{
  "d_model": 384,
  "n_head": 3,
  "vocab_size": 2048,
  "norm": "rmsnorm",
  "positions": "rope",
  "qk_norm": false,
  "attn_scale": 0.0884,
  "parallel_block": false,
  "init_std_o": 0.0322,
  "optimizer": "muon_variant",
  "decay_fraction": 0.625,
  "seq_len": 1024
}
MLP neurons of a small language model. Each row is named by its layer, matrix (gate and up: input weights) and neuron, and shows model dimensions 192-383. Each number is 128 + 32 x the weight over its row's rms, rounded and kept within 0 to 255. Numbers have three digits each. A neuron's up and down rows have the sign that makes its largest values positive.
After each neuron's rows, "fires on" lists the tokens most often at its 100 highest values on Wikipedia text that the model never trained on.

L9.gate413:095131156121100097139120101135102165161134131145161144140143124159129131129112072121143146102140119153151129146108077101098076101192169165088130115153190117128134133141181140139157121079100137138114118133110145108180140131176124134103132121106176125147133175121140083183140146080076197127123110121110132072133107072139141113132108175092158170153129113118106122115126120155103078129056152102117141188164070137111087107156107091140114089119148042088071122191150132104126173161134136143110192117172109114133087088126143164117129217118114141119179124206114173131114190153110088094
L9.up413:123099097150175162109132092134099098134093118158094162144214108081098081169096056134118134031117167135097094142125105116155140138134145145149085134143142125186133094156133112124150149129155091149191149118145089100142134116148172163154162120097117111095161086091156170118130130068164116103042145125106153181098152088137196076109177112157091143175212192107109147157178148079114101096117119089126173198130105141123133148133109116120078150119168114122114164132111129097153144104131101114122089159127122124118138141081111134209130134066070149191114064153069117127183133125124130104
fires on: " to", " of", " for", "ve", " in", " from"

L4.gate979:090148206111129137138152154067110100143160120106121118136122165111174055099092196146121107122094145099153137152182143106107097148124094140173148099184138146146091134129118106209135166121100162097075148130094104162123143158159122185068098104094134204128127101141114148114103145136135184142116134164102143140128107169153156132132100072081155124113196099132037118082184153110109167115188075108123110159157133104137120141135198146167086150091116093164151151108097165220182077112093073118092121167129125126123191138130170147181144124147160101136115179146145111123135182118112109129
L4.up979:097126112115192085122150112078126148082127079098123170132110095103174130056065129089135115119135140121124143145157121144132136140044114125148094135158130154144153176114141198147141110139097053152141129171103124168114065173149114139125090082129039125126101188075122194109161110103110188054117161135094124081102147107162131103167167106087136159139178105113089113164167192128125144167147061144086129158105125102171114113164127174131095115122121141118070116162123205150137158144157129112076119083114136135068118148103138105175133149119124079124134110171179068144106141110109100151
fires on: "lo", "n", " (", "e", "le"

L4.gate192:090112072124096148087099147149125152109154044153109179086102123127090085134174053048134134121160074129125141090102087102188139121125117099106109104086143092121205205139094146132164109122096112116095103124155158107166173196147141147157094120078123157126161137102113142072109165084135120144143074178151088179116056106179156120115190082140111066116159160157154069156182091146129140145100116141133147172091138199100085147120099204135131150089119130099128171096213114108153122140076125123147107115166181154141178106065126113150137143121104185116140092102121162073124138136130090132
L4.up192:103170105136145089149135117120165119069154134142106129060193109066128091124078111092184148179094103063099141077129181088102069089179075046097131066065122127113122105160124136170128151145082083134142165110140112135108122105204110124137149151168108166128104125123120139145125130171098079152155136142105059116109126042136117118143152096098103160120127103093114111162126169149082087088094094138123085111102159082063106148129129176120096082118138091113122146152130139105093095175118121116155112077137117055150112158115112107086160144146091144178149106076159119097127142105167168151
fires on: "r", "an", "ing", "er", "es", "ot"

L12.gate199:143082144149106144107132143139151166100095166163096134197087167168128075167149070143126166103086142103171095156155160160132137101123189098117160102132156122117126125194112153128138158165141137154093128173052142176067137154135133140175210114190117149104138142098133040147158101140097142097121155116061124106149096072123164148134119149132150167081121135058144152136144153110176146078164099153091150149134098110120181096094101139190084176154091139188118172136105128099153087118114169163140115092181080145151117071134130137144146133160187155116138126112127162118136128133132147072
L12.up199:123099160028158171126182086193163150108153117100154107095110170165064118143139149092163132121076200146108136094130152120152081146167097137077142170130165070142194125136097201165085080148096132112117200153103158154143098127110088108135203084145143127081101119070100158143129130132186147183078143157112149130120149143139183147115105084138148146095159146131131166131139145143149151080102113176139086138146168119126141124128158124141130069058161118149139176142103124149113107120188155103144173119124113077131112154093152105115142133133065192171097179095148079118093146144055184173
fires on: " An", " show", "ver", "gre", "n", " did"

L10.gate821:142128156120088097133153078158117144169204105188134158088132113157159114141098082038119137125089123162157147084136075113116116147181103065150111119121135114130117147176087131090139162129084119135157145123165110159120183139093181148112119164103064133160069146132117139165137112103141194159131168130131139090153147116104118109136124142129097158180124112111118126086139184151139139123165097086148156172182130133095092114120135170122109143147115093144109130120149108158186100070143101160117159165068180127149079153102103125128070118147165116184184188092056124182097120116138112110
L10.up821:081103117142117101058138093117118143112153150154140132052166089102154084154105116078115150140118121063097125125140044116124112140164133089085113090173161092117102120130145107190067130114096119106146154146131075117097129151147153146164118143116083094164082127106120110147122078093092098116081166164093081154101109078105144129125131129076072191206217118128138130130113152165099122114147104100082112081122129131106099126127052131132146121137095059155156172161116101161168133130103123152148116134158124067183063134103113142125132093106105128211115097143116159126162119147128137091
fires on: " the", " by", " as", " For", " from", ":"

L12.gate299:166097167143155081135132138142172123101136139107139136155142185120081095166124126169144165166163122134142102136116106144172140119145149110134122128119080109062170148104095141138093068126142051111079132114119114115155106149135150104146177104123187173113069109149141137107159141123182101144151070122118129139208141126093138090121084132136116109089112116162132087120125140130143143157124146137138116108126138177099026136154127090140133142113142090062180130102176142165133165072124086122115132173039089180113086127149131120172116094158095118109135073147146166175183078177131176205
L12.up299:124098113139130175122141140174127087151089140145181128136117148143084145153161107078127119109066108111106116124157135134139132046054139121140188192110121148047133196105111093123146106113126124123102177137100133164169117143060178107111122112165176181181131151130118068128095100157146099204154097095084040181159107138144117119154139137117119087090156221077152137153162111135075152106152109097136171119124118183137130105155134156140177164107166208096088100047182109105119099134052189135078147144090163151066095138112111156148062112135140150135126122131121080164107116107128094103
fires on: "c", "il", "l", "C", "s"

L4.gate782:053143107141143110152111135151141133129160145102088098096112097181157118164179113174120137138168124120127176153130140179080179128157118086093089080189172120135123123172115182192131116153159193125187165152175139211157175133117130149120128146119107129160154168150159151154136117149123159136104170091167123113138129086129131086147153204118088113166107204135199181132129102151136101114172087083141074093166063132049145146096158153073118127142102143108142137135086140124130174185133095125155059130135118131098135155118157146123111162108142097113099090126136153087116138147107098119
L4.up782:122110176117158122131136130121111134128144108107167069141147179130121061098115171145137152135154148103106161107137136160138147148132103132106171123136126148047188119167144099150107176125117115144096194064143097078117105106167152102182209174067148125100119126088122137157129123079148139210188085120168104078117121164139133145145137105081134100095095170177131140114117090120117135115121111158121142126109147126112139149146110170114145076130152119073104133145093105099154094160145139159094124160171159115094102167093176065111175077084054193220166090075149098122128072071151097129
fires on: "hi", "in", "o", "u"

L4.gate786:070165110146168127138166199217081106076122158101140130161141151115097101118083125116111119111057141150135123099162149161130114189140100167155102142106115097151103150081122120117115148157127110209128126137127101187124116246127125138166128105117107129147138085118214106135101135117161134150125095064048137175076138172077189111146129170085133082151106166151084146121120063108094155140123189134121137166132104105111160085175102126142112164134119165032123137072148138144165129104176142115101104152099068126098191094179118149132114106154088107108109158145109090126139181161099192141
L4.up786:075124103150163143111168121113116127109054092117144109117142130122209152095129125127112121109086130079116105134076140114108110115081143153116152128123052107161118169132126153140093103136115147129076144131099187153128084206150115139204111115111176065126114113181150069096135149119104076102120039089110072113149134151096120117114148105125140102174112180096133160115144133059129115098144107044097146111114108061178125142158103126109128133078112132116124165142156118118161130131149156119145163173139177164126159067104185145155107191119136116105136118140153117176151071150129104110
fires on: " \"", ".", "el", "ack", "\"", "ck"

L9.gate902:114132147170167108124122086115090149171151128170187118105144121166228125162166126153115147081135115062145118142133113079133133118106139088126112121169157174122079117130121123113117169159188163146144149194134075141178141129125181119156147120131060150103115153093110149133118177128109164179140177173139058149141148144146108123177117161154156131101152190162179165141131178180094157078153169142138126106140149147109101171066102130109121070123126074160149139130085086122122075119146142147119144158129130100181121122106181123098138101054188163152138148058100111106067129163155113152
L9.up902:120145140115147113092089106144138145103091079096145141063113127152154085169167113144135088131162119068131130147181145158074145124201164126073140094182127102145128076144127111126145097172151131050080075105107054166125114148125144074062082162110079106143128135040142136127143137124100114115142123069122180108129129154146159175146164142133102144102136111140123138104118151210141209081133159100182139141156037121127143145159158153104165104088120086104155140136127094149146171168068161113072147156149126108123083133119116122162124108089181167184109142139111123131176091137145068131
fires on: ":", ",", "-", " named", " as", " to"

L9.gate477:173096139119142117119069139123090165136085147100105136090073117154144066108082150027129085112105126121090100103103143169129199188138093126110117104163080164102135137084115085150104167152133153080130142142139124095121120145053149085124120149174116079142112093135152159118070118145139175110168184173173121182191140136150169109168157143109106102056134151197107118093154114137138139093097150113113147116125147122097173101128131102109159083126057058124154125125197131172170117055190088094224140135126102104155145147099109108079170147070116101088117107117185120181130129143118129102
L9.up477:089075150119066106094081104090151112161142116149093160130142156097104122115139126109125144129160076095114102085139131195130108160081190087126106060145155072125097069097150139117192081132091091138103111158154134160110145161166114086138086089134172099156131132095071127105110108166162234126134127151130174142173157096149147122116081086117097169212114138173114153137126110149090124102101126100157158170109179140139056073116138097144144086153140115149168185134148151099180152118122099132161126136052179162167090162177166126134128134180141087077112165101136130125106157125142095092
fires on: "le", "li", "vi", "il", "tri", "us"

L9.gate121:104099117125030152099127136151181116176142145183128124090160067088179133114121182166136090107096124175181111067170148128119147108105121133157170110105092230166082106047137116164093050065136128150100121122047106100118182115168148153146156180134096179104118135065122112074123119182126126170101127125126154155131079152147131196088175082135138134145121159095070162105118104108086130117101123143096122115096143142056104172122121135115101148090127097146150105184061148135137084098213141146139062149161105127106157142164124130177109109101125093114115098113147121138128164113153079131
L9.up121:062124070115127090169144153102158147126192168117142125118143135155171108174110141177103200069174140196148129130145146151145121108108118125120151122129113063096199120205149113065197136174082160137093121183149105149137092195104105104106139181124117139146074153109103162119170124118132125157102139104108126154097190049138118083076083109133149121203119150138127144122140134108166130126109167127116141128186140118142131090120154112111142101105103109097125131157151156158109085152045162117093158112120193074134126055147098100089152165158104108210130143154137171166144127125176123116
fires on: " the", " to", "ed", " in", "ing", " won"

L10.gate208:127185129131131118104164144114125125154101171092123101055166122136065108155110157143182126086096166112129150144118129104151164109169170102147112150063148143131130143122191161124172126102119133095108088162104094159109137162149118164128093156144119188104184114128133135088132119120063161168092098153171108120058118134146188136090169116096154099138119118095119075132091138104109117096130136096132070081138125139138154136119116086111181140103094170137106090092074145139120097131169229125150161130072171138117128198151136193170093121154153094165132125140127127145150198187159138134
L10.up208:093144083132179102168154158107155130132132204188093139137177158091172134164104117200180110141105169103084171122148123100118106094165148129148118138089102156152113167128149146114073081127098113077147093145130116163172129128132130195085118106100138124143168156117122155123114085162102095173110138163171105136113153119106144102083174059089196110109130144095100142071145122108110110075150082182135152139138104111088119115073136083113171198136138093129101062103140092143120150138057189101101184141107126085142097142139153122157187072127108133197130149120102183121170100156142094120
fires on: " the", "s", " and"

L9.gate825:104129116083128137094100164173148071125080093107250131125118158145113135153159135112189144148151107099144096070125130107113157159135123101129119109128101115127175157117159150125140146134136120167100157153120093151123179188105127100173123114141131174108159134167074141139117131135135144147129099146138174036185121142088137052122077105205053178118126123117124102140196146158194105118137120180173138152159113134075114164175143103175067113105133068089168152134099136123142127104137164095132119089118149142153088161103123164148147108112121082118107096153114105103148122140077123166
L9.up825:119110150129122142107131145170186150138083186109159142117153084130168171106094129119183108207151046151102166120101147133143161122089132131108128160170121114131137119130129106129117091176109116126053134154102119105131130076138156074147163154156100115103165103140120160100091074138142139081127078100152108143104149110103088120087152163129120087158111155082145087204105128127118166214158157156206157137163155121104189125165151127151061135115172166139098072143157134125156127079142124102169085143139169127087109150136166074145157139125100161139160104140130161130162120086162170098
fires on: " and", "s", "-"

L4.gate34:131136053142104105155121141103048099171139058131032122129119127051141096095182114092105094111163170103133107163104128138118151081080102081109086111141126167139127142155150127098166190124095132121096127134140108178081163146066129146087111165128174143102139103175120091113129134138145169110137142112130079080175105105156109117158122128098086157061093114080088096123161106112139133103125188153112146121135175156101076123136185103114153115095110079079095182099124147142188097161139138125115110086112135149081129110082088092138144140136090118094119132153174085143128121150105082087
L4.up34:086134154108128060182133104048120073140099073161189125159122090088156074212142186165110120113143147117171150120091108157172152109163074146143111113104077133117123144141123129155124093100142098098099162203198183095019136140141116130114127064221159073118147177166138092185115131138116126152123094112135119089106100164149116111140153116083102177136144072132124177153142193139096166134164135219100137085141108115093151148119161115135123094125190112140122173135133077210101136148176117155078095149151132062143251131100145127126125193113114123179120097115202106180107106121073146142
fires on: "o", "en", "y", "le", "u", "i"

L5.gate820:106191133172112119074124127113125099120106097132075102084157151039153148131057135128157153132107139167100129130154126098133174117060190151175144103089104164148093125061158147101139114154067157116128130134058116122122138132104167129208141094114107143159142139086112153108113095178112135162114176099090128060111144133124132164131155162000086131116152125162038109204080098143109124089109119133091150103096112086080137155131145107120139162086123042103167231138123102132170142147122132105157122163241122113123155109132168113102141146144111077097155136083122097081108085191150160120
L5.up820:118159123152168103134114129164114102130150137182198154101161148196124097127127114134079153118100073149096167116159171124092134148064137135095129109053146119179191177146122117117063110116139076160076194218074159144110111211118154079187057128163183113143059073133157159157139136182154094114188112101140081131058120105132130122082097121117184148168112149150114129104099100162125149089126060175163114110119139070125097085154133123135117145131137126138145132165097069121102123145131129147099148119121171107176061166180133104148129128145091081127083155136132142144083098128144140119
fires on: "on", " of", "er", "ed", "ing"

L10.gate544:126107176163077136186135131095104127154133140191127119159124152105103089127190130109119154078113126058174136086116156134110112216163080135099120104163192130172157120160087114119154136105154110143093189125111179163174074125137142099138148141114150179109177139143095123167149043172135106092144085116123149112181157075128157099087104150137113195087134165124112111102118131113140109111082150147136148164148151035119152128139099113119127140153083080173177182158066103133134057184124149120129154147117092131097106153137110119111091167136058114143064111110152118095177139159073110137
L10.up544:081109168134152131062099102153091124145163136130108122040114137192133090054218098083133111126147147138103159139100082159122087107197094157105119108139173122105105161132094153117141108107099129122122156111069141117150129138138146106148147150103121186145157061093080057112123121180081161095117115089174162170149141166125122175109135098155126115185110122104115169148154154139114177148118160141161171127128143136166146211134098107052106097131110109154160156096106101118136135101185118055144198107118106118138112111076125149083150135197120120114138102118135130119110120132082150158
fires on: " An", "man", "n", "ian", "y"

L12.gate687:141110153177107056188151162113083084156122143091125133153155102098076111144103118103138152078062089064083084138136127142226174064173178097164123081128131128146131108161119146165112119165120120188106115152180134156153110087101085185097180095143138179222098106160136108162142152132147141149159154083062197126124124167150151105142141129135157109179120137176102143122131121150116158090122100129116089163117127136175153115098147113121117166149124148127096170146113091099157129139146124140137114152118177125110115157123162130130151114119137172146135143055170090062116120082137129054
L12.up687:072139167101145123092104189108084091161107107101158167089147149076101155196072132169089107099111154074080120118125102187103182126151127168133149145131134146154128165149150136134138144117136110121133097167161123118118151154138047198097141124138135114147136140162131046151136138168132103154173155094163130111133103084130136176151137084112143085156102137122078114103115154146090164037085075075126154136112116119186160110084138096145167127124088087129117183145121157112182122149182091128140117142111073133099077179052135147114143113102136087135133116136175068102111108144097077093
fires on: " ", " se", "n", "e", "t"

L9.gate597:112050131154119139175114145134110135186120166110109152136096157161124179090153113143133164153103110166142076092180141162097131138114097124185090106123069173147064085122169112139088106147110159088087136167088164141159130122120163166161111162153151155123065172056162100055156106108114124127152153157083092136132120147119118180089112052068170152136154164147146095112117117152114124115176110115115206136195097172097134150190188118140080169117120158180142139083137130133120105104135171156123160187132152113147124147155124114126083129154155063136187146105142153062117148100172090114
L9.up597:124138107148161045125167094087130123149067167149153149143133088092128130094129099081149157114167120167083067144163187127134147154091161127110123135114146169168145079126143134145122187113095139113164103121134070157093118123183051127086111143117069164086133145088102069157138149082100063120142151135118152153119054121134099114088062076120171141144083127168106116140140147083158114139178075121179155086106153114154105149149174138105123083093096178192078089094132086141149176155132164104108118148114176107152107084140049113142161098149130136172115099161095143178101052152164113133
fires on: " to", " of", " on", "ed", " named"

L3.gate494:117092139126122143181158138121113093190089110098149159145145123070116125156100094102116150087141161120114115105168091165105132169137056110118065000172059111120081108128132069143141188147097152128094080202203174114136180138129136167137143081185097127165104162149175122113130153134131185156126162139112111143126103094174159143096124103104077155094136115140091181073193185097156181074164134085143144127119196138118129147139125097131103111138096144096094163113159110154106158076109102120115075153154091110138140112093127122127175104109123141157121176150148121061076131178148163088
L3.up494:163065138144151099170081095111157070158100110181122173076106135112118135145081141118057148117091169067099161144151125145170123119132082080133067074126137111102079149105178114150125165095127070125147136186203204198122192143165095095124141081134068190107126115150081140162116106138160107144223138128101108105119123115141122056114122124110142142079143163067130220133138200106134140106156160092166127138089144181146137147122166107127142117146143165056131154174132118126193145106131133108124119084139132085149126084118107159151109136085202112128122078126171170118168123097133109138
fires on: "le", " Le", "e"

L5.gate202:109152135135126113098142165170109105154146158150255139108197099122120130097111188124114086121148160122122133092158110138120148168094146188144104149094186104088123161085120152118133115154110138115137104174189056118111150129118132107162161138119137104080116144086115096147194115115114132137102145133111061123203147059142107105166099113141101140134058104125160093138130116101138159126098115056087094106146122121139182120118143101133170143135085106120160176148120181127178135066123162184099116068141083169079105070150154115124098057116163112106153125119079130188143116075168108123
L5.up202:090084127053097151128118103120139176147083129105163206125140102090142211123114187142094225152112134132132170187140127132110184113139096192162111100087107113049133153109154116073087088147109117104101191117091112088109148096121102114124144150125154093142142106095162113140127078118085103134132150126106138140064091081107069140141080128174103114139119123148149088169155141050182146167129052129137137093163135143108161149147148088118093160088065073150119197093188130091096143092119145142141080106101164138126120109179131125188125104146114134118184131132116119116099103124108122102
fires on: "ent", "st", "s", "re", " final", "t"

L9.gate532:064093141096167162135130140104120130128132137210103106092108127120093193068108106122150149085136089112140135180136091121141198112208105139156137133135136149108111146160157124109095080096100186134125175157162149069154168197081168164146137137129128074162156134111066179125107146105140146130131129191161037146121042123134125137013130077153129151156094117107078114140130140136036182105087078115125063148065100137184169096153137156104114084100110168161157143151144116134125114136179152082143145114159132147116156186123141135149135124171174142091139089122103127100186088080177117145
L9.up532:053152204123082135128124068152136156075137065193091158113107132110103143167121079106113095147152108078119122133129144114102148129111159178110147222163100136087184145116137128153154107125157083073172132136116114081107147133089096158138158081088122127100099072158199183112094086072131164103109082102155149118136162128152164082073081110096097156065101138147140107050150146146122154109212103077095106138187084075138143097089088067135138138122163128116114112120154103117097085178158107129134131111117165113128075153149054147140077129106104116160132124091099189076105088106114121110
fires on: " |", "′", " 0", "″", ".", " who"

L3.gate412:173155173098094120120131125186184112115099130144117054137120094142121135121156092137131148137149094144107157091125147135117130118126125131083143137117169188118164103087139071121161123146097160146074090109123100158126164106128103131179181166090185159180108120102125136146101177155085108174075058168108172183118089186125117164117142189045153090131159104124134142088136092171133131137131114145124154101171176106097127159169093136143086102058073145112114113060090145112194118096115115098164136135168174113113109134162111136130174138142113170167130125167077148085088146105151104101
L3.up412:163164099079102091124126111140151168163087182126162096150146118093105161128152113166098133122199145144180137176178201098131113150132126130167139110092162149080113127116101116089196120176131098103104100120146084157169140120136131134075128142120169164157096157090060140174142121160160079075107104069090147184108163155107099154113142207126149078119155166111117123026144102191119134119154118050076139132145146103118164174082113120103082048119101180099114090195041133172130144099142147107108141115170188153115098147061084140130132175069128148125133115117074169126149118083177108098
fires on: "ed", "ted", "ing", "st", "red", "ion"

L5.gate839:098129109126125097152129098187112172131122100121135054077140092145071127146148119109127096103101199122151089157135167119142195072126102153041142120185104087071109150159088148169131146166163175126165123117095202162077096198110069127091178120127130086117102160111137117137114149142110091067153151114118150122151099119159173124149136136086100121117143126081070128110174104090113113096160061124149124128170105166109107118092134120130147074166173103106127144045127107118094127066140124123169105163112036104091160129131147084123136070100088130221161121118081103131117132121115121158
L5.up839:123119118146128119123156138133118136124154091092126129187134195169129102069173191178175174129154153195142120151106115104210136119153122126181124113136094099081120090126086123119145145062114163106091199161090157149120134116109208081122129117142160204118126156103124140144153137130144165113108106153134151078110012182137142145135152126133144139089139185191102164199219117109090115126103148151132094105149151116150136076152100126075070137156144107105148141164051148112120090172144178143085130106137127124122084141157086088129134172156178132199150107158084089065113152127142141134
fires on: "o", "e", "u", "che"

L3.gate548:105157092106126097119155140146161139080128107096164163099105157132133165117102060146134102127114100122093122127110067114195109150154107160071121131174148135082171122120125131083183168151141167091143121154133087146120150207095162182170167111093117161104100053135160144141083113170127096134144175052096148149184128106145141126087135142134141130153131110130142142077148138211138131129155089134128140141089130100140107114107078133146143172143132096119146117120137117070161072124133140118075100081125112191183162083129101131104132114085144162169153091063082146091100129122098119149
L3.up548:136128160123174102147081068120136151160205132150105096121187146117172100137101132147180167117114164108170141086154151104102182071104146152117191199132129121148115133123113135153137158081091121118165075137124118164165110135146117131124162118155188177126112123068136119118144114114150112121118092122079191083189136029183143092198121189066135106124074165056106173158100140123071099158128141090111096171081143176129121117096110115094110090051132063168145124121065112086106113151168110107117170166108164160120075147107117106131109121136145120133110111158174141111138128129164166143
fires on: "er", "n", "row", "ke", "mer", "an"

L10.gate914:114141155128120152129080076151128147124159130213188123104194096177157158136054096118189167094167134103161119199044145125132212152135186113143138146062129134125121126085108146112114182089120133106148155149110134125068185167146104180114165125113134174105106152153104061109134103123144150146112132143148119102143093144144093154069154113182151102168121188166117095165147155121104172176111159154078151121167125056168118150116146145165139123181142242134173125157132121135163116192164140119096113168088118136104135129109156119171097084145171075228150099123188177124145101114194198193
L10.up914:162141107185165126119109162096155123126141098175153142197119177201116134089141143079168163111124073113119111134089136128160169096127154150087170147132105168174094168101111092114088108111147110155159150145137158098121115176109136154126101132135138130080105086157164102124143114132071141171074183052218151154084139155139114148126170103160138156112171134116100119157091122143107107125139099094079159171189160119125087125124131159137111215147175134162126117176131131065079150129229109129106141152117136120120148100100079124135147089143108077148143100110152208117139154092178077099
fires on: ".", ","

L7.gate211:139067195170140116105101096133095134138115106108132167084158117106128129077120107086124107178121077093132109171164179142120151161169130110193117116128154115105111150067155112082132137119148108107190170071121161133143124141092108161155089112162150063058096198118122129088141112151048058115169190117125168089133111150116162160128072124170148164126167163144168060111115072179107086142138151131114124117104178136149114082115170110134139132147102110118224072192115132100210119228143102135133122157116127139142083158121155147138143170117162167113122125139097194188094144122131127096
L7.up211:167081161163165152138102139149129142170078119135142134142066152132139142115177195106136124121144107125167169124154077107150184086121088117115099092117129152077142146081102124121079083120128090119113122178165159103086127094108100101191115126153094133111122145151155182088102111168146129079133166126086120113153184134150194109125168165170183111133110115174127140132115078180132086061122195144104175175116159126149112085126141104145085192138121099147124138155160152102166182162182137153105124096100126110144146126201123212148166147151141125194108078131153109082164151142129122110
fires on: " it", "it", "\n", " |", ",", "ing"

L9.gate789:124105173079096133175133131116140122181071091160165091155179106123072049128135116096096128097127102107202146055158081110096148129143122117123161116129171102123126129181110159090102110120166120144174194122149161135193123144125144133174155154162051081201137119143137100138070173165071176123175095100144151102126121149110134118132132120132143161171165141143097120137154115068139170097108180120105156135085141152127098110100175097130134110161138081109073134155183089090136129090065169134108135172134149138109091118127191143094158092137118183140196126134113137016128155128103181102
L9.up789:125072176134064159124153149168088045192102165137162085124122098135163108092124076112121124036133151121155121109123146134119126103125080139149169114121116136126079074148157098073128136120171125101116145117163095057136134120085073111188152124132139078153117150130114152149186158100092165135140148130146171113143164131132117150111127136141115111157136057117105153151130168102126119115101115141146148100137162174154089102076079081106068059129150119149102131184154032163173147102106114085148121184141134112071109153131120145156228132081134104140160125133081174111154128137114114116
fires on: " to", "ve", " with", " of", " from", " near"

L12.gate325:120067204131150167119191177128156096101092127143170093109167129130107140088124102149222186145106135149130100108101064120185147135121151066163181144137142117140126100110126110084218122138120141154160091115125107127154156113119122139089113152131153171124106177153098186098143099177153089154025133177064179132076120132132111180160092134178104176112148144141126145130139157130142116165087141091156140117082091132140167100108178107131083078150100119167132084134120175145109153117177128118117132139086164143169137091118123084132154193152086060073169093129138173167112118129080117097
L12.up325:154140114105110114174154168099144079149155115115167090071138049145185110170093146140097087131139031084102138152152164072153138168142076087111144134152128177126161149103126115191159131175106147196106114111098155138083137094183145181145149126162100111143139161124103137074164070063161123083143113153090084143145197099130103158104140147140155085160121191119124167084163133095116106141142121159130132178144131138131072139151091132077085137151150101105077090161089133107107091162131166171208071122137099084157099146107135097150108136120147148086150101145160068109132169106154077128
fires on: "u", "i", "ni", "s", " "

L7.gate758:142181131071171213118077119122133074153182211090112130078191088102142086150077138109194129134097177065096134074104162090173123148130107126126135113157149069127105104101130159159137143170123146139133161174074106137132166135063096128137094163114132117109118106098127116087069149150136105139148145151112141124122113060161141139058110103135119150142124138160151140183110125116107158097114106136104094090096072124070106198156092060144134060092161162088128119149148097171154139086140153203162065079152140123138163148133168130132161133116124175081079096131093131144151114096186106170
L7.up758:173094157113125070173142068144118141175167109089159145126132115095153162163118175080094062168134141152139073112123143148115183160144170128211124084126124105143150105136092176102127098093114086117081156139121131160135094093123156163098151140120140129133119133172078104119133107118107126141142145146135156128122181046161086151095122094117117116072143173144189140164132107102110149144157138109145075124175145106161155137126171132174099158107162176132192117116136136111121094170161121156104127188151197090122072101148097069127089151159136108186107163116081151112203102112138145139
fires on: "-", "ck", "e", "a", "al", "s"

L5.gate28:111154122125137108105107090135148097146127178193112133070121153161183050097121130114181166145067098163154110157106085140136137109103217107139062128153074158066098104140123145186108223137149122110139161109165090162177125162128103134095096086132156127155120088154105180142124143142123094189113083155163078178107123078171141090143101084125145167106068128097128119107133117137066129169087108153156090085132067153148171133224124162125071099094145179098128136167112128116147115108152145167145145145143140126079160158074050095115127107153141195140083147149093097133097120187156112129
L5.up28:133116191149104084164041137161175073207121078087072142173145117173188182092084143094147146126091147148139110132150170168112180188097150136077195075119094101087129108121134151118113134131103116120155145120118120131104126125146075090116131206059071146160032120184100103088085136089144117115133126117139144110108104109143103175116164094109146121055144151063153092184143129114150105111136113099108125140122136183115164197173142092116079123129131129075097146114088134156073071136127129128083096112104118099094103111114142139115153105149176178143124195113173130167166080094108144089
fires on: "s", "min", "le", "e", "al"

L3.gate7:133156120090132175145144132172092133113119086099182130151097129127137105067157149152113144088144133104154096119165135150113114138132075148189061169170146108140173109113127155148145132117106077178112102169125119108160138228137128162118128100138115136109143155135153104121084126116072091063095109133143063153109131164122155167146146172128170139108175119074142044176145109096127134145058181104160168189159148083132173168172128109141156097062121162136076071115146093152126162079150153130101158133113143191127092094170109097159033126128084075134119207113127107104130127153147153158
L3.up7:118189091135128145135069163188116119076069127098122173167187109111159188151151083058100161076123130048109095116127138118140149109156129115051085133125079115141152086115134160159123101121144094150089155116127118128106089133179125189076117110174171191151102189143112137168129144136126133161157085154137105158111162149105103113165072121133077031138146179144154108140204158175095150151157086178105102146171138116141159136142100108135136128134102147057089120144147135094121131151095175124123126147091122111117122144122135112126123122134082100129121131171159147165139125137155112116
fires on: ".", " |", "-", "ack", " list"

L9.gate782:140182165080161134097162147098124119079108143145132130160163146128079145146141168120116167153161128151136092094156139159122121165057129091130110135195056105091159147105090101136184137103105125115135122122159136142136125125146121099130149157157189115141094121090124072140128143128085094068143106161078126097112142077168114131131127180099089134119102097114151153099159172172153068131130122130120127169120167128118147091146167177157096139136183201103136175122072116119078090196155141139071139152139232107207166131141102162129091165143109117106133124152132145125152061119066133068
L9.up782:146159178136160106120093084211116114094166113154177057132149098121109103128184079129105138103125113084125151142137191093132106114073117151107131158124167131159107181141138116118141118102075137100167076156160137159074104127144093091123162122116101121126105122149127106159141109094091120127134085146090178130126114062130146177184169183181119183108123102050109173178096136126199162104148108154163104139172118074114163116141142150141082125046177193133104140146193153099153073152156180049132155136148079085155096124066154148162111181127138096132110092164165112120163141155124136151
fires on: "s", " is", "Species", "son", " father", "et"